{
  "num_hidden_layers": 14,
  "hidden_size": 512,
  "intermediate_size": 1024,
  "bias": "all",
  "tie_word_embeddings": false,
  "init_std_down": 0.00349,
  "lr_head": 0.00319,
  "final_lr_fraction": 0.05
}
MLP neurons of a small language model. Each row is named by its layer, matrix (down: output weights) and neuron, and shows model dimensions 16-111. Each number is 128 + 32 x the weight over its row's rms, rounded and kept within 0 to 255. Numbers have three digits each.
After each neuron's rows, "raises" lists the tokens whose logits its output raises most directly, leaving later layers aside.

L10.down122:100189143155124127086128138107107096063109148140170095116101141126089097098155155126096128151138126160058150117103108157084079164075113146125107112104118142126151205132128194127154151140124163168069158103116122150114143169148106201173131140221090245131181098089143120132106143118137114083
raises: " TV", " films", "Film", " magazine", " movie"

L10.down570:140089101129121079057143120110148164132170112161136107122096182140202089097095088093154123100170170114166192124154179112185153080121111116175079113138166120158161122200126106033124152147130142124128179130113154139078109135116151151096144140099119150124091144046147131129083124159135101131
raises: " it", " his", " the", " their", " him"

L10.down712:030111137154136128068097131082080117149156127161119125123132054130173119098119117126087133139091119133110137105125156110140123124143133049092100138093149169158144148105115125063167153148186178168113128133132109151132147106142180105162150135183110075114119078074162155120102168134138188135
raises: "izing", "ized", "ously", "ly", "ically"

L10.down576:174119097155093128154141108079140116121158090138127144164140115114161172111183144081052131142135123066144129095133092111168100103142118101158128088101112164130116167131093089176162203132153162157100171101115138153131096096162171165160154138165148114136125124162146161105158122113046154125
raises: ".", " her", " until", " while", " despite"

L10.down231:135156107089067083124112096137161171132115122140156145155110155113093161099089078155163131122118159139128147174191141119132144163131134080065064122089157139154125121149168116082113140138073082101101144115134086136113072138115134125128087126132127130155118120191063136145166144142116130054
raises: "\n\n", "\n", ".", " |", ";"

L9.down529:153049090117066077094111145136107157087125099111231095119141142153130128089146138147127181155117161119155096132118128124166140152166136104141085129050155146115108134158158142080193148127143192101132181103117143142134069138090171165110082164129120165140106161140102178139107095081117077115
raises: " the", " its", " a", " their", " what"

L6.down550:164151137133121100110142146168144131132140078166097140126054170144107093091124132117153137118097181143178139069108144171119119076173153185121139067116121108118112130041160121166102123149157102133242103081074134117100091122139139115148155175131123152107102079119204127181087133189150124127
raises: "th", "t", "\n", "n", "ce"

L5.down180:121149167096096112153143149115123141120161132127143123104112141110082109152137121159144116140093137159082127133094133148123106126086074135142125103127128136126059180122152139152120135147155178157092102136101132161111155183141099200170133154181107211152153087174129094103129155116134118144
raises: " digital", " TV", " Studio", "Film", " Video"

L8.down6:186128119066164167101121112170133097168164143146164108091126126102148149120149089119149120128192108112088131165214199079141075086206137103114155200179136145196146119130107142119112153150158133184134139086147180073082152147100139123107076118142104150111159143077128151131147089099168117115
raises: "ly", "li", "lu", "s", "lie"

L9.down101:142201079188094090138152151126122151077120104136069144139117127121127136082157113162133111143157100083116152127120154101175131134103091129059106089085140118101104162115164081101134141186126165110141151138124073114127216131099098182156111049200113111130127143153103099159141098129142147111
raises: " (", ",", "rd", "x", "."

L9.down238:093170131085163126091162149125117089113121165144155138133117124192111102198096118117172110126088192155143130146133135140134130145156061152069177161093152144106129095140069133127077080170118123097154112116134161096128090136153135149062056137009158178126159109139143125079116091134132138106
raises: "ment", "coming", "ng", "nder", "ments"

L9.down80:123152140103109124127130148181126147164158135180086077116165137102134194097110097168169163172137143181163153125097083125113158157196153137131151129119099115114138104087164151045186161190142156129159104154140148161164094139115125208066128144130121119127113144114094092085151114121215116065
raises: "ble", "ment", "d", "ent", "ents"

L9.down15:130100104128160091150188116161141115096133161136041128183125147146136173115078124150152133075120109091123160164138183107071172147095107109069183118155103122120129138114135102096148145097118062093085106085092146165136233102162132161039144083141101154149150197121146130118165120142158131133
raises: "t", ".", "ts", "ter", ","

L4.down57:098068172133123109084132116129123103134116060118130070084145125123102137133110100075142088127147069191143144140147143146151148169169143080113098161099091122096154147193112111152157175110172154059123170128163141172181132091095104166162115126143115151121120165093137131131160152079161031157
raises: " the", "fully", " them", " its", " these"

L9.down729:129124149120172127117132120138140129172181119119133116098148083165104176163140120123128133130113116094180156192096114128111088113106127121100116120150130085098146120138077120010146108114088065187204122117172230158155172145120109142115106102128133105134132120156091148106081157134082137098
raises: "ft", "atrical", "wer", "xi", "ured"

L10.down523:108122090095115087070130173098123138126169102122134088079107162129123079069060145109103167100140149160158144101113105144126165153158152082152139124141078148135138142130118149035130137145177187112111196122151105148114088125070181200141104108171141111104113183146152171160115129067190097151
raises: " their", " the", " its", " them", " his"

L8.down227:074157083187154091126150064172122172098121177121131069140079140119163115091108105111161139148197171137105161117159168167138154143075133179085093160091100179114061103139139125135164094099110074121131147138098160140091153074131123128151141132150137136120100120109152121123139107108135164069
raises: " -", " –", ".", ",", " ("

L10.down138:110150137081133105209161121109142120142176112120143100120141163099120143103149143164152146128133122141139165159102134157159152124166176151108111085109154128101144099173160119159160131164156205179207111201115141133151116176139108176131151098120131087105115152119061165052035109098142124072
raises: "ability", "ment", "ments", "ents", "ional"

L9.down422:115138122121129136145083114122125147109142132122185193109107123087111158082142124139149162149116151131130135139124083112105170126144172127148033065134099118157136179152118110057170191153134182150192119161116058172123177068136099119139161076121158067161115148143130145162185149068111076090
raises: "\n\n", "\n", " until", "|", " Spain"

L6.down619:125118140053059133140135182149133105105138101139101122097061133131195140035129150078097131148139165174108095129175104124165175158172061056131134107074087114088109112173100160110105176126135135113114114100202115163099131144096112152046085099119088124109107187167125132094158144066181119130
raises: " the", " another", " their", " its", " this"

L10.down876:186122174189151125153130169119161166163185153178141090141113143138119137107135131080091125102119153086132125148078092096142129075127110109071236127168202093127122075103141111190121111134076117087119118096135125159113155101121077100165148109102134107124125101108151124209127144125152124119
raises: "cing", "d", "'", "ce", "t"